From a checkpoint of a small transformer trained on Wikipedia: rotary positions, 4679 steps.
MLP neurons of a small language model. Each row is named by its layer, matrix (gate and up: input weights) and neuron, and shows model dimensions 352-447. Each number is 500 + 40 x the weight over its row's rms, rounded and kept within 0 to 999. Numbers have three digits each. A neuron's up and down rows have the sign that makes its largest values positive.
After each neuron's rows, "fires in" lists the words (lower case) most often at its 100 highest values on Wikipedia text that the model never trained on.

L3.gate1175:427446550530486490478488444483549423564498500527591417490503426538549462509414510513478487532469495591485438366448441554479474451509520480462502486515469469472528445460527520460554494503506543445495471494525476527517512493498540550526429448546587578554459416656508442552519498541407415502
L3.up1175:493490501432491461459467516441461485543473525473483491522451484529483561526494540463490462453497455555526504496543500572482499472566467440427464418496411456495494518550461482462550516454477612522505533569489494483529473462554489527455478505513475540490414483479473481562530567519509538505
fires in: "with", "of", "from", "between"

L3.gate1028:500553471515480491512551483485477552502505441539479553511470536486468491504430643446567542503437482449482508512440460531496472564479478527514488532506457478488521484544512570483469488491533571536521557461515479525576448500503529476479550487417523518475508586577593509552573489479548493485
L3.up1028:477567530503561531413495508538526524512452546587466526473572557537489458639513562485483491602491450493541474525506545493485518459495478445462485449469503488546524488507500585506499438460485575525467503451520541456603470566455423483554484476477445445451521483480540524536537453523464431497
fires in: "known", "named", "called", "as", "of", "titled"

L6.gate827:488569526406550518447525471507535558536493474509497497554449505533439503581525447485575473467454495481466456446420545475444454537458484522574527524500487450582507551513477489455488510441492447533530484466508551507537464492486426520599488552491579533508533517466500544516496467515467385565
L6.up827:485512498509496523487404508480440427540511434496510495561417413499466520483447489465564483529499481534496468470516506446465534512492544543459500446568466446496516595463603468408540428540518502507499498498489482516478539523516550438521442553449491417501516500508445572488550591488497455530
fires in: "to", "of", "in", "for", "help"

L3.gate441:483553466500536598519497483494487599491431446501529587547464485486549478519397501495557433536456477577419545472462503525524522530501490440544463553493562457562596479483495497458473512485615544490438575525469434477514482470509501515515575435448522441521507498445449434515530571457592505497
L3.up441:511506457450555465522473535546462519479463547440475491447524495516408477476439514436520475538520546495539481510544528527459481498517510426541471507506531504485467473489470441508426477490582499543433534476489524532570507502492460499532527442483563489529482533458423455526491511440508557544
fires in: "such", "of", "in", "began", "on", "known"

L4.gate871:546491481467544582441540497499467562453547418458483507480445486522512520459485464531500461495461533483537540505491552473495521564489510478546551464516478468498514505587486515487528484518458471514562542598509514463486504511503401511523555421510523493508521489546483505525450535421535466495
L4.up871:525445444554445543484578508512477483549516521517473512583494519460397542527593526530492487514441518486487536509455524437538428458540519530485517499501582632490466573513442478470542472410471541542443475493490521519423445541534474561451546500429492529435541549504504478514469499442499505532
fires in: "one", "a", "1", "per", "of"

L4.gate833:492491459468446526486454543521512511452518456522498497465405546474512452428608536545477547484513473372495457485560562421500534460524502466485447499478523439521466501469490513477433526501502511538476511514552517463438542453439479482490566429509512490446493601509508477493536452472465592441
L4.up833:478557453494469439587478499459566475459491502492488496521459529512500478493572434466519522533554573437469534508561533479436546540485447542498551559474510524479531472508488567478510523544519490428479524513542450514497478492488555518465555462446436570485533520486551521520493535405441514538
fires in: "of", "in"

L6.gate1181:494458477496491570484495496455513430499580499485506548431469509549522547467493491456498543490542533409486556503516503462466489498532504461441457492426515436520500480506573525480491483473499491502522526480522517489494537524515521444486542519507568510486476454447500540492412492508490525469
L6.up1181:527498411512473506442451435522468543478494503467503520503404519549577549547487436519483533488516555483504526504436494469468475558444511458504497455536504490458516507465486520508545534506530521479504501502523506435549470537548557484560500453461433520445406538459523581529494526515517522480
fires in: "of", "the", "in"

L7.gate410:515570465456529514483496490533575558502465445491491500519519452526506433413440457470455487502487533486532597466495487514498524554487553489471512484537531553414546473456493495436475476474564515416512474450528531483556495584465491500531514508496519443485462506570488563582510414439508436477
L7.up410:571547491496455510411530534447451560481527509446486497479576465422527523469529486514520570477514476431545455500554511475507508483473474571531479564469539504533514578497478503526557434464559511463482531523539478481489509459519506440500549489536516495554539530491527497557522467536480560498
fires in: "the"

L3.gate128:484530485432490449446452537407514438506587499479554546523543512518540512535428463492522451464423524467518581523469486513453500519560477478445490486517530423514514524506447527505510462480553518472463486567471465466542492566521427499454536523536434490464450517504495485443554489494438530571
L3.up128:551561444544516424486562403442472472525537483451484475513561556472512517558447529504550455484484478516520470503488482499418469502519509532548514582488560563477489497462447525518506454476557454507451553487411427561491505448399430503514486488516478561450486471547427518520434464453496490496
fires in: "of", "history", "and", "hatakka", "with"

L3.gate816:532561520555491542452447506488448478526531491465521572454502462453539464486462480443502519477488529538484484491572451464521545528489497536516470547464466546455442517574534473449489488538440544514483485474515576496535529454405506552480489426545540519467521494499459513496565501522454530484
L3.up816:530487481595521517573552533520537556467516440527508519493433458474542502496468531450501481514488488501463515506471536523502458538547481508477495488480554517519493462494465520463480529439516582463579534553460471462373477484491503520517537436578469460568469502552509458466532500533539460489
fires in: "to", "that", "not"

L6.gate497:473519454538486507551472515549507516503513453526516493458480531505518561544519496525542496524351540473501497464460473461480511558541498517479518514497504494494544431470556497463479477582519526484432512494496484509566475512499491575561478418502553522468457490513453509518400478529483520474
L6.up497:431472474528485492573482492562521430533504435472476499481467457502510503578448527516595461571450489546462472462527524565455465506518525487490482534420477475575505505467574533464507514484565500466469444469479488528542521586525517491516447480468552471456536546454462557508511521497451452426
fires in: "to", "many", "some", "from", "several", "number"

L3.gate1204:533564490485500529475479530470531521506380523545489544514502425526425393490583499534588564521470518430477435452504474516529489450542487545429531438562492536539500460572459533494470526467504503460544505484462513494485451566532500514515448527534484480577410477440487515488480540501533466568
L3.up1204:496553507438515523484443431490487518515423488558400521465467529560394435448494506469589474551462505430493396406423499522486510459457463523484455469561480499510504514517453514476477543477486521483466515522494422491518487586519475491511432524527424507522433490460413520547459490487435528505
fires in: "of", "to", "between", "for", "brought"

L4.gate249:468481544471489535512491560503491520527459525539507576436452487519483475474446496493454500508472490505485519449504517510485531490493552545429505554488430491473532594474478514513578519409498535556467484477466548471419473517437506477460561415485444528460512529437534497466494433523470504552
L4.up249:514518527423456518481536490553488519518505492528536495527508536510448495505551437544550577481460521476502496490489484452458502509486462516466541553520553466497486562484448431541484427445509550444462496407515544489504545580452481544519577504513480478479554521603487506494456496486473530488
fires in: "of", "to", "in", "served", "at"

L3.gate648:530605505459486550441544526486388486514537500459511516496460554453552543502503491589529461494502453532463483433466489458506451522528480509495502508510569502527481551476581472492490491591420560526455517528517442526559517435452486581471444501552525478489533539485482552538517527511525488482
L3.up648:460561509507493511421530470509453501500574447524509519537411443412535444460513530436465440499541508508468536537508530445516470514507470533500510465522576544471582577554547472542535545500419522499507521581544480497576488404560503521517485496586488428549494497501460442460463499439465463482
fires in: "to", "not", "t"

L3.gate910:412487468498390561553510560518571475495458495496525519474568505480516451548474568558505500573483484516544498426498476563504507516459471461459531520518468481427523533499505605464495566480453536552507532486582538567525557485460497567526473518505461532567568535538517534525526451468465499491
L3.up910:471483589441486502484525507448485476451548545481540453420462546444499447425457463479460487475471425490444500509459495466426493471470491522454522487506451482522387454470496543478507501595500491504573552504514601516505548481595518534479435464497420473476499501466489564517564478529522538475
fires in: "of", "from", "after", "to", "as", "a"

L6.gate318:491484475450417549499485462580482496517486460472502504513511514513498517521496479534495511487492509551464535487464480488538570518475490511545512530490532554473511581572470544469421443495524437525547469540498512509538526537516531485525432503511480491519514462429485523475484512504498525461
L6.up318:611510449554452542456512492509483421514574480524483415466524567490465513531549452483512600532515562478497518492510519437454554510535475493492524531441533508464514534535454469548493465475537479544490553521500491501568460491511443429534465438461519557465465547528590498586413490525538415517
fires in: "of", "in", "among", "a", "throughout"

L3.gate886:498473512478538538504521483491595524506543466462533510503536492518522430501524519540572525522455520537488578498413490567530513482540461489498519491521397477477610589466424527500492496592508520569548492467503458478471506549493489553533516483457498456500520561542516572496501509545499545475
L3.up886:538516511496482522499492590475515566504577476431476476486596428537502459554534476504498474560505548550527570554527459483509533504516507554552484502489536531450569515506566450500484490467510460548447476492505448539505533465541501467493473446475492462511485492477452509516533456617502576537
fires in: "to", "from", "of"

L3.gate634:511442476504582507519491475456482491534563496506513452480514535504532497469440553519524473500591590443559542521569459591523484569490491491480442520517483417500497486519472579484530509486535521455547513534495429411570525492465505497569555516553484444469550450459526578564547485469499483493
L3.up634:522520485493516552515491500452528499484527501447555518549631518479471483485507527484531442465526471504484485567510417530504541499501466622572465528475462489532541460546496545527476537440470468475518502517484465595516519550489587426519499490494542488454441537475577459505541474480492521531
fires in: "of", "brought"

L6.gate693:465568478500491503553549531539515569516545495520488495427540526539509504514485488442463547545400524466485532534544462472521450538515487533522509446439405524491484500579433464484472455519522525538539521520473504448609474535451494508525502486516519481500415477554489431504458522535492514505
L6.up693:526464517499517510476524491446466477461500461563434499516457516568539520540512410494512492592475477490449426503541535522476532470457497533462520418504514455534478527455557528399448488528534531503488518521454530525461435487555389467451435467496417498456493488473411503550420421549524551525
fires in: "by", "from", "to", "since", "the"

L6.gate584:559427469525460561415405520495526508480570433553518556455568532524466497465431517484564588533519520490520512520444453468457492490516457524438456517489481497525515572531445513476467465520545544544488461585506532519479482520541510465507479492502479501534416514529552491531447484512424547486
L6.up584:522477492460472428502558496528580486475479546518471491478481528509497539447481548500407486584503475559486530456509445573507392567469538504528568517541532513493552532525573433523511470489525504470495483473507442445450520546483492526530534517501503543491522554527485506405500496555503473538
fires in: "is", "was"

L3.gate1016:522515513426486477522551484564480528515435502469488565440462521573486517493541518526524541445460573599529564536504587536548518475541470424501575576534497518442554504442564553454519449393511551576493531487491489529414505475585516492505484491463534512514485566449461520520533487478501438542
L3.up1016:552504481497574585509552494534460483478483488445517517438549574460473490525466456456555489521480463444503565460485430476486470514533538517523499515506432512510559449488572506507466481515432492576504459415470559537555465392501548512460435473532527488499531480468499484469512468542523539518
fires in: "of", "to", "as", "from"

L7.gate92:529470475591530391498501484528493578538562447511485460434459500479519546541531466474554436504440551475452471459476477439525560489474497452491488537529440507408510504583494521489491482504416472495484491484506510462542482471474485543517517493520554487519495498488482498469413460525505529454
L7.up92:504545513446460498439427482566550436490451417499432440572523477453472579462507454487542453497529489495443522479521485430497531464481543422489537465501491550516518427498486456497473500486431520486528548498537513457485469522474477511540536473512510488480510504481530537508587443546569575438
fires in: "for", "until", "to", "first", "from", "the"

L6.gate300:442460505471537491477430536547468453524539436430507481534513486454523559564461515417545458491461499506503484459586515500440528547458412513465555467464485456466539474510472499555471559445532447468541488488455478504522483526503576437500581507562509491428521558472497528446510602500525476511
L6.up300:518474528552569459557435499494479450542522446421472447468540555480540551578429550436576477583528601441463484495407486554417535573491467493494543492527511465516510468506485464474500586482499423468559423466479441429452478528513477512475500557481501531457584536534462512538506477473457591514
fires in: "of", "following", "to", "this"

L3.gate1149:392624496535482518474501475446472490477440480510449465487482484524641545537474527498501508525470568471502439479519535507507504527457495447513511458455549534529506515472480495419522532530511500435532520473523541436435494519505520544513422464500466459493511500456559524517496506539522535448
L3.up1149:494470462472547571553457438465449507482479517483497538518429473539503476460471524542437491437523411493488523526430416571536477561473567449519486523447481502462443584520497466525530452472527462474494545490479444521474494455441519465534546487492465527476512491523491474498500426484570527518
fires in: "award", "name", "medal", "loan", "prize", "called"

L3.gate998:486466510464553563564504476534451547552548534522556488505493435465498526622583492529482524478543495504505524497573479532477524474457501540503494571478536554495445503517533525442515500497519489481475510501423450536538499558519476537449508603525513496427527509521503557600496499418465425568
L3.up998:533543586550520491501454556511488424502442514527555492507547532482474488501461542436495537474483485464484493553548530527469552472481548539513438562467504557517507478570553529453383618502449504492529570522490421481514500463462529499446493540547551518543473488475519471478483543565462521504
fires in: "to", "that", "who", "into", "such", "0"

L4.gate422:472570505517531534590457434451465472476552514460532524531540520519472492504600534523501530502459475452538528474551435484447548508512568549501563484484501486489512489523529462482483535597558453610485496584431489495442494426470421443423517513526446527524526419585464585477479481474521452501
L4.up422:500511488546467507440548466473492463554526496477479506470502506494595446453477439472494474513549494569486465438514467535510500493552467511519424536517471491521540445523542508498595535520490510459466505500549503457517495484452521427544566529442492418482560548508492523529441478440516557488
fires in: "have", "there", "he", "had", "it", "as"

L4.gate971:550515533451536546521522541503532447530549487521535478500522531514536499500495528433502444527537508510597522489531512551504508490503490544522424471507449511519496493555518544482500486380533454528523505517554503493567514553423464510534481497518624551516526530453479446535477468464538412461
L4.up971:583530577501432550493449401535451458519449508517499509437450519524584454498450550491474530467574489503530574485468467449458545436487460492485496532495486498451509513493504563508476464492550476530456502450567499503504489482487503529491457506550509490519560599519525431439510470462552457475
fires in: "season", "years", "year", "career", "which"

L4.gate911:497437493463499486517508545503510457500446525514476510460554488477523587550517459551467471502509506516521508524536431487470512511481479576415482535516540446547545480441551545463484522518522486530512502501461487480477503490503494523532476509472514503478477518573484472525501527492429480405
L4.up911:511470484514445511487606496510476532498452498491511407434591531531440478554583521475498500412566540471504464486585547533493469492516429500465498597421507502490533450513473522544476494504495504508569463525494507531561462402537490551537426461424548474495492414435521484490443502534498473500
fires in: "a", "from", "to", "possible", "of", "own"

L7.gate433:496464517492514445472453475465489527485471543499481438550440479573423409455506444439451469465545459485465459438539499501449448569509455498544503581551583487485466484526592512517494483539466508441499481469521489545515404510447530446480496449502482446450442468495456514483559454502428465495
L7.up433:456575499498432512488493490480527519488516474461455505563463466450488467475453461463507597469526443465532444521476499471528462554441495524515462539549561568440470538476517475587490539566458413517439420468480534543493524461458467488564480464454478519506426538542527516486573458495474539483
fires in: "the"

L4.gate1044:502547534499501487485460535503527529510484519484461500606497481512435421470490456493451554527540593520505505519518454468458501531543547476550499498497526520456454456546484423463454573525507514480465528509488531486495596467453579522476484534637494460462587432522574436606564492481515539433
L4.up1044:565527501412521501532493444516551520480555499462461475580520453530476495511508461481508485536554553529529482492516443460385400493503508436440528472487468461516530504589514454532506584473476463439443504533486480496493531480488552486533528452578486451532501476529485479564511576516531465514
fires in: "which", "it", "film", "that"

L6.gate413:522451461507463509502438471508479508534532532452503469561499541499514510518476586520453520450493505604447553509540538567493436498446473501483445578508485508486455500470407524454513486581440497524546541448520515539520435446480482511515488545441585491556406515475466509512554457503538511490
L6.up413:537421516496550477438462533498485451547549544477484419490593530525496524478524581471455534524439480526478478460459457538470556498471579458577443490480549490447544472458528453467485500522487536549551493530488456539507525485591532572486545570510509427528469445523452493504494424597493430501
fires in: "as", "of", "for", "or", "into", "to"

L4.gate947:558537514555457479443481516539472540543480463470503592498459500430536491454501467488475534500519557476491593526512531444522446534444506466568487445466501520549511497513541492479541413520473546550535512472530522484468489496535456494444494474538460460443489421501498504488478458504459533492
L4.up947:504521551538508485431558534463491545504480509548427485618503395446536516501553557451504478473509479487565534537530569546556465514491491490533505516442477506530461520492553517534527490528488520549497500512430606505501516453495427521451499506502523608586510495460557404478442514509468516493
fires in: "all", "of", "more", "most", "many"

L3.gate1180:491496439446493454492461553500443513547472473532506505503473493468519527568486589527508495557494496561509544497500546498509528457446476437544568518523434537465537488531471499513449481437519495498539513508460491495536478439407526522475503482525493523533523504406467453540534511487507510471
L3.up1180:500466530448529473443469431479488507564368497480533536535478511553593532556564535449573571513419468490540467457446432522527522432492479517476473404457535483527531404485506476478511517527512541465470523499553533508588529509512493519521495537568477494482433468547481493544510432486456548504
fires in: "of", "for", "on", "to", "place"

L3.gate367:514494456507505442495516483509457501443468476538535509535515517545540456353501562493528574481454457439462439500528504539537518473478534473487494540547465514550515510494568504474476481488562527451502535461562516502397405500501478480511524471455532592493526457539477532522556560468531489440
L3.up367:509499464502497400439499422497509486448447561548559522523477479436514507510488591516538567484460418557543552455459437494502555504560471434472507517466471485468471551486549452507544485548526450490526494528518496462525473540489505511512448512473388516417466452490529492384527494554513472471
fires in: "as", "in", "at", "a", "of"

L3.gate156:503623483479553503480573457443417423545526449539498535490494489471475502474516537450579528456467451408496518557509521535475459495498495456496502492443486434537533511534537543483481494520517481486421505543443517487455467529569498550490470575488539555498483457522570500459520469543507501528
L3.up156:500490503460429516465502462517497477467563516468503467547521428479502423484518482428575450507451473501503506515543479551565500458502499475518486520527472497532562517540478568529517460510501496511559484585432470459486528549536467525493497524488531525488504520572523467450566422503520507520
fires in: "most", "more", "less", "all"

L7.gate53:476457492478498616583493527537452575495497476501474485522499479453461430445431517474509479543530408530536546496538530468511540509506486543539491517561522454533523550506525474458458441526511506474502479467469543434523508465557458568452536461505466507460551486460498541506494514455493517522
L7.up53:464482407448500509489489528421501428539533550483549534513507529548502436444501484423488530517564534462508492588583540460474551484497492504477496602507575473471489525448534484495482496563511512390510447479501546503529481498478492496529464510457515506527462494494500542499477516521541494479
fires in: "in", "at", "by", "during"

L3.gate771:454517572494477549464484499606501490499578563500530509472499570502439472533504471450541472541428536508523559537587502470482439596517531501556466481483472493533473535516446484502445511512518517537465518499472514509523566513545423518504505522553508590449501475488494541502502571536572546568
L3.up771:544503539453476482436516490452536524547482535528480538532450504516415480463491468488501430513481477593476532547504425482530532484432420492577491505540521441476472548570491474503514514536471451574466486494509428515468485598521478485472538517520517494448457436485473455536443553408557551481
fires in: "it", "he", "al", "et", "longer", "ed"

L6.gate938:511531428463509458561541557532499532464541483491566494580567458525513538514479495492495529484427539600477463512440471497502443546536497444467499458545439552583462530490448546549449549514510473529549478508510492506460446543466508515507481451485483497481473511416540525528492506438484487428
L6.up938:525480491486454430451484499506499483540506437552506454532582499381528557524516504559514446517480479536530495516506453458469493442541514448507525535512510595477542521543492515535459439432483507500531492563501584487496495442455478586459518511494475486529468463510461518514514570520551515492
fires in: "in", "on", "at", "such", "under"

L7.gate91:479523492473521547479519512527444531510525470499483506562509489501525559442461543476597490489563424457483487500496421432536505497469491437446451495512512504499482499481537453541500471566499466443590593453460495504531525497490440490485488460518516531471482543480485529549410530476421500485
L7.up91:523463483490526515447474489554460491440499476507549522442542489562534472519540478514491470510491488446547544464523469522452524513491498530516601528490512536459578554442557527521510489521513538513489531478496490531572540474473498598473499482492450578525483459498459471435500483525509470597
fires in: "at", "is", "to", "for", "roman"

L7.gate758:501493444483468415588515527484513522501519489474515502463528567448536484434439496522513567550455466510481474441585495523488537481561522511488518544478546486526520429537373454518469495516493516472468543507505469468531496430434507564532505466441478506502429531507516594526530459469545449481
L7.up758:441431418458483434511515459506494405515481510506542559444521461483523449436465501485509457508454474449495486500519490516496507521558496567516547588480495566454471490515469489484488578524459477466466519526504499528481561478492505574447539529492435465458460497537520527519522490493444479502
fires in: "after", "at", "with", "in", "by", "from"

L3.gate148:485566582521482493458368442494451489440561556518539526534462549542461482532516422468447478497558574529526597484544527539502512487505552507516496494427456476456522536516483453514478482444446528482588474514519492505488507514524516587465445497552492481496508496541482492482497507537482502456
L3.up148:558461490605513460474523609527552548440498467528474493483484507520430497487477523520515564499517569463539478529554502464482484526420488475484539464527440505560500465481618518554524546486501553472494553544516501517444499459508558540520517565504522557581476476492516527361532558549557554483
fires in: "not", "little"

L3.gate936:500510494511552491560432627484454547540533494495487519475481546488481488480383522417504452442431518465550493503514502514552577539504474493506447530446426500520573431434516520508506434528480470507504486498521533469485477499431486507532583456508514456537524546513438484533506493443510526522
L3.up936:549446473632559516549502537505566458501549479465512569467452550493510579536477498507547479491508538529518346484632523491454583537497554514527611499480493499554523489465509413538472552491474528521519546447481560399511477537491522509534551481537494468504490439496489497567545488470541506440
fires in: "to", "for", "from"

L6.gate388:513486412559521511520525519505486357558497516477460514489482513534415497476556512441486544471463463589530477402468496508574508540499473513531559543487469515490501576556638479486432506523494481445511553491564527440546499573481524482548516487534536459472525530491510546449439534454490530478
L6.up388:526503518517498563550489487550496551528428520549451494476496497482506445510592561517545535550422542506535543480463438458550484442580496477488459532468598498492461545519534469497509513537624472492551482451515520532536448528500454443456482456478509590468498567544558574464503496516520473493
fires in: "in", "by", "of", "on"

L4.gate784:486498523458501460523470500543548558445620488484506490505516552515526410487538574553473458450537510531511516475469538477507605523573515516508497458526477502514515458537463540570444535522439547538465398501549489515458508579482445440494539496482476491450504512529447531507522492466416490449
L4.up784:539512482519470541460431534523497498488462537479484473486486491529586453547578476510503540536545477471471546565480482466493516469467496481504495495471491508507508473541532550531507491501558498502472464529480535488463506419499478470518473500486539448553517500545513560495550491526510537495
fires in: "year", "season", "years", "goodyear"

L6.gate46:490584451419435438489496490486458528487533414503530488492506589460509449514556515437520490511479536501589490484599464483449525524465492517522576482524511491466497488414496513563459510465509453543517456439532516494439587464460536534507540458448501519496474520506486531449553554469430485468
L6.up46:535477547491505457479487516549483444508442542533504545552485518462549494496435534501495570459493555589509564486517522515459540475481557557459455560502493564474531534539451515404496544385494494547546453470565499430488499481460589486491558452469524462472486586520515448421559529480455515455
fires in: "to", "in", "through", "left", "out"

L7.gate756:439491459579407530443459451445431541499565465472465547472492465537567411522514471540525514511473435517548469435512484488516488527503469508504448495576435477506475548515579559532542447505495530451482474513490507471587456565554510503482467508429529504429432517444509610552510553514450461507
L7.up756:488406498532500421531431519508477585510546436563521517512515497554459485500483498548471490479509564508532517528505545477465579468577524544478517489447444595550555526547463469477467514595462545502428515511581500504487446539488479524554559495515524508540482556533550412448429494487496458459
fires in: "for", "to"

L6.gate831:519487552488474547499471483512550514574518525460568474536518506459499534452501443449437479519519513556534465482580520457492539581451513474499539487475512622456379457528443490503519516485525519478489497496478493497536510483481629492516526466475458466551574438431504548579542534470482488455
L6.up831:515445450453510475513498449549526503487502579466465510495450518538557509451462537527498478415533501506462499490526508457481437518503509494563532528444516506504465487483501469403428519503532507549469561504505481509523463408515523467489499506455558420490509470507459432496454568417508428494
fires in: "and", "that", "who", "he", "but"

L7.gate486:459441515556494514514446517468537516503573471387490539523594538510525547513511468494469473501475521535529481517511464485560507443423490484480473500579562430431547533527501510448499461500539489462463473526443508428460520584474454562489511518517481475538483480482563566524504539509539510467
L7.up486:459475454502547452533467529486515485483474515470473518496436491481508456580478509533513524446493424492531604516480423506419533498476507560560561434513527499482504490465528508485548543534489482492540536513482509527522519425530491527453509541467538524557560530519475489520520559453544475479
fires in: "had", "has", "having", "have"

L6.gate542:395471524479543497471556457488534543543481535514431533561517496504503486466437556452524456430419569508425564518563492539387473474499554502521599471540504508501507428551429495478552512501461473483578540478467534511525432444454423540578493439538465519474551462528548536570545516554398416509
L6.up542:517470534462544443539532432500488441470517446478489453398467528479486517524602500462578538502497466468438500481554520569539572469478517505468545567536512483489450453542461418498493500500471545536537451505521525550481407466484423468522411575492475552485512494569481518502445384458484520477
fires in: "of", "from", "to", "on", "as", "than"

L6.gate494:454491536516577486534493545500532484555442509499527425550549522544519472500416551548596494509442444491440564551547474592527497463455506516467484457530591453521546483535520473499449504473431493446531463535490518475480503497512413508509586518486503495512498489491496474415466498485487535486
L6.up494:495500531536473487506454498506537474487469475469497540452485496503500526519524464549502551507526457468491517539516482431481529517552508527463465527536529451480486460469488518516510502512499514461485585461490439480537478513463394556521576578505463575484534456484485470496507572518448473495
fires in: "has", "is", "have", "are"

L4.gate107:514461497528485456513539505506538525511591469508535473536444504515565462508467540523465468481581491506410479533508527526456566518572533485520468463461488527496452438481475501499407495543558449538511408537374492404423437451483479550511504461556514598562604452467475487502524521489509464457
L4.up107:499467540544465553495447473434548580503587538505508537559383490503485438496386518502482495459551516524472573567428524476416544533561531505550459484483602570520490526543433485494466492510507491538468557527471531505470444558590482562488485508514410526541565488494371528441451463512412485528
fires in: "of", "i", "government"

L3.gate423:520473498571547564544506542460535499536556506430502520491448493436508428430410497481502537527508528513532500481533519521476509521475489577471536550480497521486495490487473509520431456485521526491438517566456503459462450501485551519500530461488400532499530461538510509495531475488458402529
L3.up423:499450481533496545481542512505550481467548499511542545488521502484564442529479494510564537464447501506473499514489505472472505471556514573430502475514458479436564487522503476494447465486461511528563535465415510516526506463544503533486492486499416570452498501516545539519557522572571554520
fires in: "into", "in", "of"

L6.gate660:545503452508461522459567507459516485552530506470537519510556416501523538531565525433509520482475530521481528536502451529516472465548466484549467481543521460524539531537467503478472413427500511517507546493508573568497486517503494498533516539536529545483451466493476465543564491476565426484
L6.up660:559340497516456527485507515489468525491452468474554535500465447481534467511570492533548508541493525460501521551526502535420516447519458476523494527495448465538539528550544560439497485521500543457523510559510502489452482448478475520552543505419487483515464547510530523577450495483569500474
fires in: "the", "of", "over", "assumed", "new", "named"

L4.gate369:454484464462488490445478414475509462526506541498464531510372557494463537457408424469423532481485529447532495510523455476517479517491482522531559500499462500451464530516437528537475481524475476518475500466531502467493497480488473478502526503500535527441486403510468492448533505418495497490
L4.up369:543562542474492472492490468553489492479464534518439454551530501485460527524462499486509496547503448487451526501555529553436454453501476462480502533482562515460493501496488515491497507457508469420502545609498398496502476536536530555486537523592459395531510401440517492557471497508558489463
fires in: "with", "of", "are", "features", "used"

L4.gate542:551474484522508512529504556605493413535500514506479468484575501495516444496554515482499502500397480518568564509469515499499611470468527477468524613468517434584567544500534480557511457451458491492514469524468463508470509458504599530525556446505503537549515496504490502541549571524520506486
L4.up542:650481543485480490487442501483466412522460536459508448470497446525473479476510443519428520533497536499529489531364549453535529425503542584528570514486487450589512527461459502522481470594549494454497500466556414418460448535500569555563485520480563523468556523426496498487533543454552576479
fires in: "this", "of", "second", "year", "september", "april"

L3.gate895:503472491505477523564467465545445480494538518521535431475501543540513527511497544507536401484493545529539495502585467476522499541523475464531580408473457503510509522470442424519520499578517405442471484506525502502509483496470437467540580482484525457391517401493467561413476487511453509489
L3.up895:598570610564526493545444543569489515511505480536505574504501386504572494469489520532595476477515523428494446513467522478480490466540471419534532484460525556439511504488493424475535535609480430478472574459488488481479489502405517467433527446487549505484490545540557503456453516453489452456
fires in: "to", "for", "born", "in", "on"

L7.gate376:513495455483521447512533522566495509502576496377501528538568511599512493496539490468501483465503531569513449480594480446500503476557506467477454486529583460470482485499473629434459489576529474537503505514479474427478504545445513459549520531448544534468468421482404474473478460413513511482
L7.up376:525533473402478456533501473499604505542546556505483420574473475520442518501490520504548542514515523470459546543546565531535530541447509447419525526452502544440445402487453434531458583507482455458544498481493507479464542513542548438505538558369421474493471510484528502532503503538532559482
fires in: "the", "s", "his"